From a checkpoint of a small transformer trained on Wikipedia.
Size: 19 layers, width 256, vocabulary 8192.
Architecture: RMSNorm before and after each block, rotary positions, capped logits.
Training: a variant of Adam for these matrices, 11378 steps.
MLP neurons of a small language model. Each row is named by its layer, matrix (gate and up: input weights; down: output weights) and neuron, and shows model dimensions 64-191. Each number is 128 + 24 x the weight over its row's rms, rounded and kept within 0 to 255. A neuron's up and down rows have the sign that makes its largest values positive.
Before each neuron's rows, "fires in" lists the words (lower case) most often at its 100 highest values on Wikipedia text that the model never trained on; "fires on" lists the tokens most often at its 100 highest values on Wikipedia text that the model never trained on.

fires in: "has", "is", "currently"
fires on: " has", " is", " currently"
L2.gate407 [126 141 169 155  86 166 182  87 148 105 141 141 139 140 114 125 152 105 155 146 150 147 110 159  97 146 125 130 116 194  97 115 153 153 157 134 129 115  94 115 186 106 105 122 120 125 116 101 124 155 119  95  72 124 110 118 138 150 114 134 151 126 135 147 170 183  77 113 122 108 123 135 138 125 117 129 153 113 149 153 118 131 124 163 164 152  76 155 138 101 130 135 166 141 106 106 160 119 148 106 105 147 117 131 159 147 137 110 124 159 151 125 184 126 110 166 119 128 114  96 126  84 174 146 148 134 140 143]
L2.up407 [154 103 120 147 140 124 132 128 148 123 152 144 134 110  81 126 155  99 144 103 148 126  95 172 158  97 140 126 119 169 114 131 141 149 111 169 165 177 113 143 131 101 138 119 156 119 122 133  81 159  78 142 109 130 116 138 211 134 113 152 155 160 158 158 126 160 111 102  82 144 140  84 135  98 199 107 147 133 138 115 161 152 163 125 147 134 131 112 151 158  85 156 149 129  85 154 102 114 105 109 144 180 136 128 139 164 127 128  91 115 126  95 144 119 150 180 160 133 128 145 117 148 105 138 139 121 135 140]
L2.down407 [ 80 156 137  97 102 127 107 122 147 134 118 130 141 129 169 123  73 144 128 145 108 116 156  82 136 161 100 119 128 113 128 134 155 129 134 126 144 112 146 126 123 116 121 123 119 131 130 121 195  83 187 104 175 137 116  99  66 111 153 138 162 114  90  98 108 128 120 124 146 110 144 132 120 181 123 136 111 127 123 127 118 162 102 114 114 151 118 101 134 113 162  98  96 123 148 118 109  94 156 158 112 121 120 120 136 109 143 122 150 171 104 154 138 120 131 103 125  64  91 138 115 143 159 137 135 152 112 138]

fires in: "or", "chiefs", "orphan"
fires on: " or", " Or", " Chief", " Guild", " active"
L6.gate563 [129 138 136 117 175 123 144 151 141 117 133 116 108 191 142 134 133 131 119 155 145 140 105 138  70 142  94 136 168  83  94 126 126 159 112 112 140 151 118  99  98 123  80 180 105 143 105 145 112 141 161 117 106 115 123 155 137 139 131 104 122 141 101 109 125 128 100 115 107 135 110 118 137 103 139 115  91 120 141 104 126 123 131 163 179 156 138 109 122 150  94 166 147 133 151 150 139  93 162 122 153 140 121 141 100  73 130 154 140 114  91  98  68 157 190 106 127 120 135 115 153  89 124 152 108  93 152 127]
L6.up563 [100 161 184 118 118  73 117 115 147  91 114 113 137 143 115 129 129 138 118 128 118 156 136  98 166 150 114 119 157 143 145 135 103 112 114 107 150 136 161 132 151 132 112 133 101 106 114 129 129 115  95 111 177 157 115 125 121  93 135  94 174 181  88  88 124 129  92 103 114 151  94 128 120 134 129 149 165 118  89 121 116 118 123 149 193 127 124 117 157 107 122 102 135 121 195 149  95 117 138 131 123 146 152 116 183 140 155 154 127 136 107 121  79 141 174 131 145 140 154 127 129 101 141  76 120 125  84 110]
L6.down563 [159 113  78 138  99 154 158  78 128 151 147 142 129 100 144 146 139 133 125 110 129  98 160 125 111  84 154 168 123 115 111 128 147 108  66 153 139 132 114 117 115 134 142 113 139 142 184 110 141 111 155 135 126 108 225 145 112 157 116 138 109  95 162 159 135 136 178 143 158 133 150 155 110 122 148 119 113 132 155 136 135 110 157 109  85 108 131 140 139 135 138 157  88 155 105 128 151 139 123 135 126  84 138 128 115 161 143  90 109 169 155 135 178  95 105 161 118 116 127 161  99 181 143 131 151 152 131 129]

fires in: "12", "11", "10", "116", "13", "115"
fires on: "1", "2", "0", "3"
L5.gate303 [ 90 147  68 111 113  95 102 128 132 136 129 116 119  99 102 104 105 121 103 119 144 129 119 134 119 105 152 115 127 110 124 164 123 139 122 133 169 139 154 104 129 121  98 100 149 153 177 145 137 139 177 113 106 139 148 137 143  84 119 139 157 127 126 125 130 153 136 122 145 118 139 126 104 117  88 153 114 117 119 139 140 152  93 136 135 131 155  83 125 139 128 153 171 108 119 131 133 130 152 126  80 118 132 142 118 148 108  94 115 111 131 148 130 146 142 156 111 113 174  91 107  90  98 177 116 136 135 130]
L5.up303 [143 134 123 154  91 124 140 178 125  85 139 135 163 126 123 186 154 174 168 114 125  90 137 132  97 139 114 158  90 121 110 159 118 134 108 157 112 119 119 130 129  83 113  72 121 127 146 134 136 150 133 115 114 154 136 141 145 142  95 161 149 101 162  83 117 111 109 131 134 151 118 126 155 143 111 141 133 139 119 150 118 149 167 145 131 107 115 167 101 161 138 188 119  89 124 160 139 130 108 168 119 113  93 102 121 143 158 101 148 113 158  96  98 104 142 150 111 159 170 165 136 123  49 170 157 105 128  86]
L5.down303 [ 95 150  84 133 150 122 144 101 107 147 113 152 179 125 128 110 168 121 112 151 184 141 106 136 152 120 140 139 140 104 118 150 137 126  98 153 144 151 127 135  97 143 111 116 165 146 133 120 142 138 129 118  68 117 153 149 143 117  83 108 145 122 107 120 112  95 167  87 151 125 138 123 124 148 104 138 133 124  91 122 132 102  87 156 139 140 148 114 131 143 158 136 163 114 143 127 123 113 173 121  96 118 143 162 126 128 126 110 117 148 162 162 155 179 163 145 123 118 175  91 120 127 148 171  78 132 115 120]

fires in: "2", "26", "12", "20", "25", "29"
fires on: "2"
L5.gate653 [154 139 136 156 114 103 127 134 122 124 150 144  88  87 133 101 135 124 148 116 168 115 114 142 111 148 124 148  93  82  96 160 163 129 152 164 174 122 110 121 146 122 169 144 130 110  81 119 109 115 131 136 146 110 136  99 102 109 169 144 139 120 144 166 136 130 135 163  82 165 114 122 120 145  93 140  73 101 113 136 156 155 140 122 112 160 102 129 113 171 102 188 108 119 111 126 144 135 139 150 131 145 151 109 118 144 115 100 139 107 113 114  96 111  84  99 101 164 137 209 119 149  67 139  97 125 109 155]
L5.up653 [129 130 146 141  95 132 142 112 143 135 120 125 157 110 124 163 152 187 152 111 135 160 112 111 101 147 169 142 127  85 109 136 118 119 143 105 140  69 132 171 115 125 123  90 105 140 127 121  72 154 126  76 107 146 145 134 148 134 153 119  96 126 137 148 106  93 115 148 151 125 141 162 116  98 121 152 133 149 103 119 131 110 118 104 166  90 122 104 127 122  80 106 109 129 145 119 147 135 119 115 116 148 153 117 155 132 114 122  99 106 141 105  80 131 120 106 109  80  83 154 102 137 110 133 114 134  98 179]
L5.down653 [112 145  87 125 182 149 148 153 138 122 121 144 154 150  95  95 149 104 133 154 124 112 116 147 178 126  98 104  93 146 110 127 142  93 128  77 130 113 158 145 171 124 149 121 148 162 143 121 108 121 170 107 135 130  26 120 164 139 103 105 127 128 120 124 137 182 146 101 123 143 116 118 113 124 127 133 115 172 114 148 103  88 147 122 125 135 179 139 168  86 105 152 159 123  93 113 123 101 150 148 113  90  95 128 127 109 148  91 120 114 168 147 146 140 158 129 158 126  96  99 166  93 143 130 130 133 133 131]

fires in: "was", "had", "joined"
fires on: " was", " had", " joined"
L3.gate169 [ 88 141 139 163 108 111 153 140 139 147 112 150 119 120  98 138  87 100 120 154 169 125 125 155 154 107 171 130 162 147 107 132 137 112 143 136 126 116 103 117 133 124 137  97 141  96 120 122 140  97 135 126 118 119 175 120 155 145 123 153 156 158 147 109 114 112 159 102 146 111 131 127 130 147 144 112  77 103 143 111 161 143  89 125 118 148 148 139 159 137 166 184 131 106  75 131 151 121 116 126 135 136 125 141 116 109 130  96  82 127 133 122 153  99 107 115 123 120 110 140 125 136 120 159  80 100  74 119]
L3.up169 [106 122 154 132 142 130 131 119 161 137 103 122  78 132 122 176  97 167 130 115 155 153 128  77 149 118 127 139 147 125 106 100 140 150  73 154 134 145 116 114 167  95 156 132 120 120 128 117 108 161 130 131  89 118 153 164 100 158  99 118 108 111 159 128 141 147 147 170 146 199 141 130 131 126 123 143 126  75 106 170 139 125 111 151  94 142 120 127 126 111 137 124 104 112 108 127 134  91 131 152 130 147 163 150 113 133 146 114 116 103 132 103 126 168 114 157 144 119 103 140 191 134  86 167 130 110 100 128]
L3.down169 [105 147  99  98 124 125 137 129 145 136 155 177 184 140 133 165 187  96 151 175 135  86 111 181 139  92 119 130 147 107 150 134 110 112 171 137 133 149 149 148 107 111  87 133 159 124 138  95  99 120 140 135 120 175 167 124 124  87 132 145 113 127 132 125  99 122 137 136 106  90 138 131 117 143 121 125 106 123 134 103  97 105 160 104 140 123 157 160 107 110 128 184  93  82 143 126  92 119 126 114 111  92 147 133 116 160  97 109 110 132 132 157 133 101 131 100 108  58 170 114 140 130 184  80 133 149 124 128]

fires in: "s"
fires on: "s"
L2.gate661 [ 58 185 127 151  85 171 155 118 109 122 126 158 153 176 150 140 108 150 108  97 106  99 111  60 130 117 125 131 114 175 122 109 116 143 142 104 142 131 124 132  73 125 135 134 125 113  90 119 106 112 113 144 121  90 105  92 124 144 131 108 156 129  84 158 107 147 153 121 139 146 139 132 140 104 112  78 100 138 159 173 140 116 106 163 132 127 110 140 115 146 147 138 125  83 115 148 110 129 129 101 109  99 149 130 150  78 102 115 105 123 137 162 131 122 127 155  86 127 107 112  76  94  82 141 120 103 147 150]
L2.up661 [113 111 154 114 108  89 131 159 138 144 122 134 134 157 175 112 156 155 136 159 124 144 167 131 159 148 125 112 134 132 127 125 140 162 100 128 131 141 118 140 131 167 140 102 111 150 138 111 136 119 172 143 128 143 169 116 152 158 137 138 147 126 141 101  95  95 134 149 160 123 136 158  99 206 121 133 127 143 108 131 108 115 113 105 140 132 128 130 116  96 126 130  81 119 137  94 187  83 160 161 145  78 146 134 137 132 157 120 162 143 124 146 155 143 161 127 117 109 142 115 189 122 168 122 136 137  91 110]
L2.down661 [157 133  99 116 156 118 161 108 129 121  59 154 147  99 104 127 135 125 153 121 131 122  58 163 131 111 151 153 136 127  84 115 118 115 170 133 146 123 157  99 123 123 167 113 149 151 183 184 136 134 142 138  99 171 129 149 124 133 133 158 101 155 124 112 180  86  88  98 102 149  93 122 116 114  97 163 107 150 107  91  93 104 151 135  94 143 151 155 136 122 142 104 137 134 142 123 112 143 120 126 112 169 125 107 127 147 125 135 155 119 138 128 116 151 151 116 138 147  96 149 153 123 137 103  94 147 119  94]

fires in: "13", "12", "12th", "120"
fires on: "3", "2"
L5.gate327 [101 161  90 170  99 113 120 160 150 137 174 150 177 160 115 101 148 150 151  95 185 139 100 139 104 121 115 132 122 140 133 159 108 137 140  85 159 147  77 175 149  91 103 140 103 143 111 145 114  93 151 107 136  89 122  94 113 159 152 133 190 146 120 101 124 159 129 131 130 152 134 109 132 149 113 150 123 105 109 120 170 154  95 138 149 164  84 101 121 146 105 135 139 125 113 156 126 119 131 112  91 128 151  98 171 151 101 121 117 165 127  93 116 138 112 124 107 123 120 150 176 121  66 111 106 151  85 131]
L5.up327 [142 136 137 137 110 112 172 120 130 122 161 106 114  86 109 123 100 146  86 120 122 105 126 108 102 122 107 128 124 106 139 146 150 131 117 127 118 148 112 100  65 184  87 110 169 133 153 126 135 158 125 152 105 148 123 119 146 132 146 109 151 162  98 126  58  91 140 150 133  83  95  87 140 139 125 153 152 134 130 158 135 131 156  97 135  98 149 156  96 136  99 145 116 130 142 134 171 112 113 154  99  88 134  68 160 141 137 135 109 133 129 117 112 105 127 149 117 114  98 163 132 166  92 173 176  98 168  94]
L5.down327 [119 145 107 123 133  92 115 137 124 137 163 163 142 163 134 133 144 153 178 183 135 134 118 113 119 130 145 133 123 171 140 138 127 131 130 126 143 149 136 115 142  85 139 102 149 155  92 147  94 135 154 105 132 125 151 121  83 137  92 163 153  86 146 114 151 149 108 135 111 172 141 157 156 119 110 106 139 114 111 116 131 152  93 192 119 129 142 120 117 146 162 115 162  89  95 130 113 124 156 112  98 158 116 160 110 146 113 102 125 157 156 173 106 132 118 116 115 157 147  93 150  89 134 132 115 166 111 118]

fires in: "13", "12", "11", "116"
fires on: "3", "2", "1"
L3.gate182 [144 121  70 160  98  99 153 140 131 124 155 135 135 123 159 164  92 138 135 153 151 130 141 103 113 133 144 175 160 105 114 114 130 124  88 117 164  90 105 148 111 123  87 127 135 119 158 143  94 144 150 130  90 129 108 191 103 115 132 144 169 169 172 104 100 111 130 137 112 164 121  83  93 124 109 116 122 110 126 145 143 103  98 133 122  98 137 104 124 155 135 174 137 105 121 139 144 113 145 119  77 134 130 123 127 115 163  78 134 116 113 122  71 102 153 148 138 121 122 123 151 122 121 151  80 110 159 117]
L3.up182 [160 124 148 119 150 148 114 159 146 142 164 165 145 128 183 117 121 206 134 126 126 158 128 127 158  82  90 102 115 127 102 123 139 102 100 105 153 109  99 127 183 119 109  70 152 133 154 153 165 144 135 154 130 112 120 142 128 115 101 148 152 134 150 104 119 134 109 175  96 128 110 118 131 122 104 118 150 159 120 123 172 131 162 113  97 129 169 156 134 143 126 141 141 153 122 134 178 100 140 137 106 172 131  93 138 173 138 110 150 128 126  96  94 113 194 104 137 141 147 117 145 143  66 142 149 160 112 128]
L3.down182 [ 98 156  63 147 131  75 133 133 123 109  97 156 139 113  85 132 112 115 141 123 139 102 116 142  91 124 112 141 143 133 121 129 134 109 125 127 139 107 163 131  77 144  69 102 134 154 133 130 124 139 143 118 112 164 141 137 111 126 126 111 110 138 122 159 102 159 132  83 133 131 152 100 144 140 136 131 134 122 126 154  32 114  88 157 132 144  90  99 134 124 122 144 167  92 115 125 123 128 134 120 126  95 109 135 107 102 135 152  87 147  92 123 137 131  97 144 133 162 116 103 131 118 148 169  83  97 141 121]

fires in: "and", "or"
fires on: " and", " or"
L13.gate562 [167 144 160 126 137 122 125 121 126  85 132 114 141 119 140 138 107 176 173 114 141 131 131 125 102 125 106 133 145 183 137 148  78 101 139 118 135 136 132 178 129 110 154 102 117 131 134  89 146 147 109 165 140  88 114 142 150 131 108 113 152  39 156 119 113 172 145  96 134 133 131 158 126 171 150 151 159 110  98 116 148 139 128 121 125  77 120 178 188 156 111 100 121 129 165 105 126 129 108 163 118 143 118 138 144 123 128 130  77 135 152 138 159 101 123 109  71  82 109 138 121  89 141 189 130 110 124 136]
L13.up562 [154 127 131 182 152 134 129 189 150 136 159 138 100 105 128 124 107 154 146  92 182 162 152 124 129 161 111 109 143 123  95 138 130 116 152  93 105 160 116 146 120 149 144 149 136 125 123  94  92 126  91 129 131 107 143 131 161 130 139 118 137 136  93 108 144 149 125 140 121 111 140 134  60 123 109 101 107 163 101  78 187 123 103 134 125 137 128 143 151 151 128 113 178 136 139  90 159 160 125 104 178 141 116 142 102 135 119  80 130 168 141 142 128 108 175 114  92 180  63 108 130 119 119 157 135 145 132 108]
L13.down562 [127 108  79 116  83 103 147 141 122 189  90 148  85 112 120 155 144 122 131 104 137  99 151 166 124 114 173 124 139 174 110  85 154 118 112 143 154  99 146 125 109 119 115 143  86 116 137 144  94 129 131  86 130 160  86 133  95 142  92 138 135 103 162 133 118 136 148 171 109 152 172 126 125  96 119 108 145 159 148 146 134  86 143 126 131 116 130 102 138 118  76 142 171 164 125 127 136 131 113 133 110 127 149 145 144 106 156 132 172 144 127 124 167 119 130 106 114 103 127 122  95 162 139 101 177  65 146  94]

fires in: "14", "16", "character", "13", "24", "studies"
fires on: "4", "6", "3", " character", " studies"
L4.gate189 [122 180  87 149 158 134  98 158 144 107 129 138 116 123 128 143 142 129 141 113  93  99 113  93 103 111 102 151 158  91 121 129 140 107 120 130 156 152 145  78 122 134 106  75 129 155 118 112  87 105 135 108 145 121  93  98 166  99 101  90 156 123 141 118 144 136 144 118  99 130 155 136 117 154 142 187 103 104 139 136 117 131 143 163 114 130 154 145 140 113  83 170 117 131 105 108 169  95 121  83 103 136 134 127 165 141 141 103 133 140 131 133 111  77 158 175 117 131 142 129 122 184 114 145 125 111 104 136]
L4.up189 [104 102 128 161  99 121 130 143 115 160 130 120 145  71 114 110 122 147  76  83 109  88 154 162 169  83 127 140 129 138 110 143 135 105 141 125 148 120  90 142 141 127 119 128 134 153 132 132 155 125 160 103 147 136 106 143 133 114 104 135  66 160 134  98 103 142 122 130 125 134 156 130 144 133 133 160 112 128 149 165 100 133 148 103 127 135 122  78 128 132 108  81  99 102  77 107 129 112 118 120  89 117 108 142 136 133 116 154 192 113 148 108 127 111 156 177 136 127 102 110 117 143  84 153 148 120 147 149]
L4.down189 [169 131 146  83 122 101 141 117 146 122 156 133 132 161 126 118 132 134 158 151 151 133 132  82 106 139 123 105 133 171 137 129  97 124 106 170 141 125 148 149 147 152 113  76 148  97 131 103 110 123 107 136 105 164 163 126 116 151 121 133 132 126 114 168 138  92 124  99 144 152  93 117 103  98 128 144   0 120  98 122 125  98 138 165 126 122 145 156  98 156 135 151 176 100 159 138 176 156 123 104 115 119 134 125  90 151 113 134 110 123  78 147 109 139 160  91 141 122 159 141 156 120 159  99 114 129 123 112]

fires in: "by", "since", "of", "got"
fires on: " by", " By", "Since", " since", " of", "t"
L6.gate525 [169 109  77  71 121 145 124 155 113  98 127 119 122 151 154 148 156 143 136 168 103 105 122 149 135 134 102 151  98 116  90 119  84 139 123 151 115 121 107 127 114 104 101 128 158 181 180 159 110 123 123 126 133 119 141 119 109 143 125 103  98 145  79  99 141 115 164 111 112 145 125 152 117 108 106 167 137 120 142 112 125 145 147 154 121  94 131 129 154 143 182 130 120 126 112 122 107 117 137 183 157 162 171 107  95 112 118 131 120  97 140 127  96  75 110 153 119 134 121 128 126  97  73 145 142 150 174 105]
L6.up525 [113 152 103 148  87 158 107 101 125 127 129  88 134 161 114 118 117 148 165 104 148 184 136 123 161 157 169 137 126 127 137 150 101 148 138 170 130 116 161 127 121 169 135 111 112 136 100  98 121 126  82  97 125 104 117 130 118 108 142 139  71 128 196 173  89 107 137 114 108 107 120 119 148 109 157 151 144 189 180 108  96 125 128 149 124 147 118 130 108 100 125 108 131 112 116 119 135 135 147 153 144 111 121  99 113 127 120 121 140 143 141 118 154 180 130 122 106 139  99 169 169 143 127 146 103 118 121 129]
L6.down525 [170  95 141  83 133 118 116 135 117 112 163 151  99 102 123 139 117 112 125 121  94 121 163 124 106  94 141 142 138 152 106 100  90 109  57 143  85 137 133 135 143  86 162 110 122 131 131 148 160 121 155 182 143 127 140 141 112 145 179 133 101 131  92 109 126 130 112 130 106 120 118 144 136 151 152 115 146 116 171  98 118 143 152 120  98 121 140 185 131 146 177 127 118 159  99 160 117 104 124 181 130 139 113 126 137  90 150 164  90 132 160 156  98 118 112 151 120  94 126 155 138 121 115 179 161 140 143  68]

fires in: "in"
fires on: " In", " in", "In", " as", "el"
L16.gate188 [139 124 110 107 147 128 123 117 158 105 117 120 147 145 120 109 137 130 153 119 114 118 131 180 102 102 154 107 137 145 166 156 130 137 146 106 101  95 123 153 150 103  76 130 126 156 127 133  98 115 176 136 134  95 116 102  95 155 167 129 132 172 131 145 113  91 136 117 145 102 110 118 109 148 171  85 113 122 158 161 166 139 113 135 126 121 182 141 111 151 193 135 107 129 173 154 140 124 147 129  93 172 145 141 119 150 119 165  84 109 111 158 140  99 113  98 149 128 133 111 116 112 101 102 129 120 135 118]
L16.up188 [201 141 124 150 123 141 113 113 119 150 128  87  98 112  95 129 100 138 109 129  94 143 116 138 159 174 120 131 104 118 115 104 126 126 134 138 159 124 166 109 108 173 132  71  92 144  99  96 136  96 132 103 148  87  68 137 100 117 145 172 129  94 146 143 119 123 100  89 107 100 137 113 125 127 154 167 133  79 149 170 138 129 125 172 152 140 114 118 122 135 119 141  62  94  86 153 121 119 134 126 101 101 116 114  76 101 138 135 133 156 122 146 154 142 114 122 114 136 118 147 141 126 143 123 123 122 128 117]
L16.down188 [111 128  88 133 118 156 126 156 116 128  95 139 121 123 151 179 142 123 146 119  94 123 128 160  92  95 148 136 102 129  98 119  91 142 138 121 117 161 118 108 140 109  94 160 104 119 173 147 164  93 145 136 130 125 151 103 113 121 148 120 106 171 199 109 110  95 118  82 143 110 156 132 153 158 139 145 168 151 118  83 136 128 138 113  98 112 137 178  99 133 150 114 124 147 124 105 196 157 119 129  95  64 112 123 124 131 109 105  71 134 135 119 136 133  90 150 105 126  92 145 151 129 141 143 163 113 133  95]

fires in: "or", "either"
fires on: " or", " either"
L5.gate641 [139 159  97 127 136  85 114 142 147 111  92 163 152 145 141 132 115 124 119 125  88 102 129  98 110  88  72 132 164 118  99 154  91 131 144 142 113 122  98 123 179 124 114 108 146 113 146 116 147 131 173 162 130 135 120 124 150 164 143 115 134 120 123 114 162 170 106 106 107 110 147 139 146 114 113 126 139 113 108 137  94 145 137 145 180 133 154  85 135 133  92 136 109 129 148 112 159 102 105 155 138 144 118 132 152 136 134  97  85  77 167 164 157 141 153 127 128 117  62 101 174 101 142 132 129 103  85 152]
L5.up641 [120 146 191 122 133 143 118 117 101 134 127 133 103 128 148  94  94 174 119 134 137 147 152 116  98 128 137 114 140 122 147 119 151 118 122 105  98 147 153  94 113 159 148 118 119 104 133 105 109 110  92 110  71 140 131 172 143 120 133 124 162 143 123 147  99 114 158  97 123 124 155 123 125  92 124 141 123 118 139 109 101 119  65 125 196 144 110 152 151 141 152  79 154 156 147 159 100  88 102 101 157 135  70  91 135 109 105  88 190 175 119 102 129 129 152  94 116 123 123 141 104 112 100 134 153  97 124 107]
L5.down641 [116 110 147  84 114 116 173 138 100 126 114 128  88 134 120 149 103 128  98 140 149 118 134 140  95  64 144 117 144  99 152 179 140 123 181 142 139 132 137 122  89 152 139 152  97 121 132 125 135  91 166 154 130 106 151 146 112 151 136 103 161 141 140 131 128 108 161 129 116 122 144 134 124  69 166  97 151 156 135 160 103 146  80  98 173 133 130 111 123 137 118 164 137 144 144 167 150 140  97 148  84 102 134 158 104 145 124 135 121 134 155 132 159 147 120 118 108 113  99 164 108 165 106 106 123 120 134 144]

fires in: "was", "is"
fires on: " was", " is"
L12.gate250 [129  92 160 153 111 132 145 126 167 134 101 156  72 137 140 172 150 116 135 142 175 115 125 126 150 133 103 148 112 132  76 147 142 131 143  77 134 138 141 121 179  81 129  94 111 121 176 173 157 126 141 128 160 154 108 145 163 115 143  88 128 101 138 136 175 181 123 125  84 105  99 132 167 127 106 113 113 103 152 146 152 136 107 183 129  93 157 124 145 127 133 165 139 132 102 115 133 135 102 114 139 123 138 120 151 154  95  95 113 139 165 144 124 142 143 134 160 124  96 173 159 117 140 150 162 145  87 102]
L12.up250 [117 120 144 107 112 156 134 133 146 131 145 164 130 132 117 128 147 139  94 135 104 120 147 154 152 130 154 110  90 108 134 134 110 117 104 115 120 138 105 101 122  96 152 122  85 130 143  99 139 104 126 132 159 159 110 176 156 175 132 131 151 129 149 157 182 218 131 122 114 110 157  92 167 132 145  80 125 115 125 138 117 121 122 147 129 131 132 130 125  88 158 174 155 106 145 136 148 109 151 181 120 186 178 155  94 111 126 135 104  87 147 117 139 141 124 139  98 162  69 148 113 122 169 148 156 107 138 149]
L12.down250 [105 156  76 144 103 167 104 142 163 141 121 242 156 149 133 129 111 135 128 132 120 124 127 111 131 143 122 126 142 126 135 117  97  99 136 111 100 170 154 149 163 139 100 164 111 113 109 148 105 122 123 141  98 105 110  99 137 116 121 151 117  80 158 127 139 147 120 131 142 118 145 148 106 123 112 126  72 141  86 146 146 164 110 157 125 123 167 161 110  84  79 144 138 166 133 147 101 155 130 110 129 135  90 137 145 100 104  98 159 132  89 145  91 145  91 108 135 150 133 150  96 105 115 126 144 103 159 133]

fires in: "in", "after", "as", "on", "early"
fires on: "In", " As", "After", "On", "Early", " After"
L9.gate554 [151 142 105 130 158 138 123 124  96 159 132 145 189 148 133 111 147 114 124  84 112 132 133 152  95 148 130 110 119 119 127 123 145 102 154 132 188 154 122 113  87  73  83  95 142 133 108 137 138  93  98 148 153 137 124  70 155 165 144  93 103 171 108 130 126 164 122 137 119  97 177  66  93 111 131  97 152 155 142 112 125 145 124 141 137 134 107 148 111 155 118 129 133 125 152 109 122 116 113 128 126 162 125 139 146 108 154 166 101 135 145  89 122 107 123 148 159 176 134 108 170 146 114 102 164 158 134 150]
L9.up554 [155 139 141 112  98 132 139 126 115 105 128 121 147 133 136 122 128 140 118  85 115 112 129 122  98 146 103  79 114 116 148 100 112 107 118 141 173 143 139  68 104 131 134 114 167 141  99 113 112 108  70 109 110 113 120 100 133 110 137 120  46 105 107 131 128 122 124 131 139 118 144 120 101 108 110 156 137 137 135 143 149 146 113 143  87 178 137 120 119 134 125 136 120 109 130 107  93 106 134 122 135 100 145 159 118 119 194 157 155 127 143 134 125 125  92 110 108 167 116 129 163 147 140  90 126 192 160 151]
L9.down554 [148 127 115 148 145 103 135 167 143 134  82 163  99 132 117 245 125 112 109 139 153 129 165 120 126 145 165 113  95 146  71 136 156 119 116 129  73 111 109 151 174 141 114 128 102 114 183 148  95 122 157 107 155 130 162 137  96 166 126 122 136 122 100  98 105 126 109 130 101 131 123 116 141 150 135 108 130 123 118 117 165  80 171 122 139  97 149 145  98 139  92 146 119 132 139 122 128 103 143 125 126 108 124 140 106 144 116 149  88 138 126 174 122 151 142 149 134 180 141 131 101 131  94 135 111  80 136 136]

fires in: "s", "saunders", "channels"
fires on: "s"
L2.gate565 [100 124 140 106  88 114 107 113 153 155  88 113 106 160 149 105 103 116 132  98 158 117  99 117 109 128 132  97 122 128 144  96 129 163 106  93 111 124 149 125 114 106 142  89 110 112 104 125 133  70 167 108 105 166  82  96 147 175 104 142 152 158  61 106 103 128 127 164 119 168 122 129 156  85 127 134 137 131 169 147 136 126 128 147 135 100 132 128 116 113 145 123 152 105 161 150 164 131 131  91 113 142 117  95 135 141 126 150 159 157 137 132 122 128 128 130 116 144 121 153 134  71 134 124 111 152 119  89]
L2.up565 [135 138 166 126 163  85 141 109 130 118 133 155 180 146 116 109 111 146 130 171 122  96 100 150 130 147 104 151 140 149 132 138 162 114 138 138 101 134 168 137 142 142 148 115  99 133 133  88  91  86 139 127 154 112  63 112 209 160 101 141 110 141 102 139 133 112 177  90 110 172 167 143 130 149 135 139 145 143 118 124 124 120  99 144 163 133 104  97 167  97  77 115 103 121 171 125 123 120 117 143 139 126 172 102 171 129 113 151 112 125 135 148 129 137  87  79 149 151 133 162 126 123 130 122 125  66 145  96]
L2.down565 [143 120 105 136 127 161 113  75 125 152 109 115 132 119 135 164 139  95 126 123 106 125 132 135 107 100 135 125  79 118 133 117 144 135 142 132 129 113 107  86 108  99 118 156 135 111 128 158 172 150 110 144 113 143 202 147  88  60 126 112 131 159 128 104  88 106 118 111 142 125 120 100 114 119 124 120  98  99 112  98 130  75 147  87  86 122 145 133 128 134 178 140 121 162 101 145 118 148  87 149 130 144 151 120  86 171 104 117  86 137 123 104 110 137 170 129  95 147 112  91 146 134 137  97 100 181  96 138]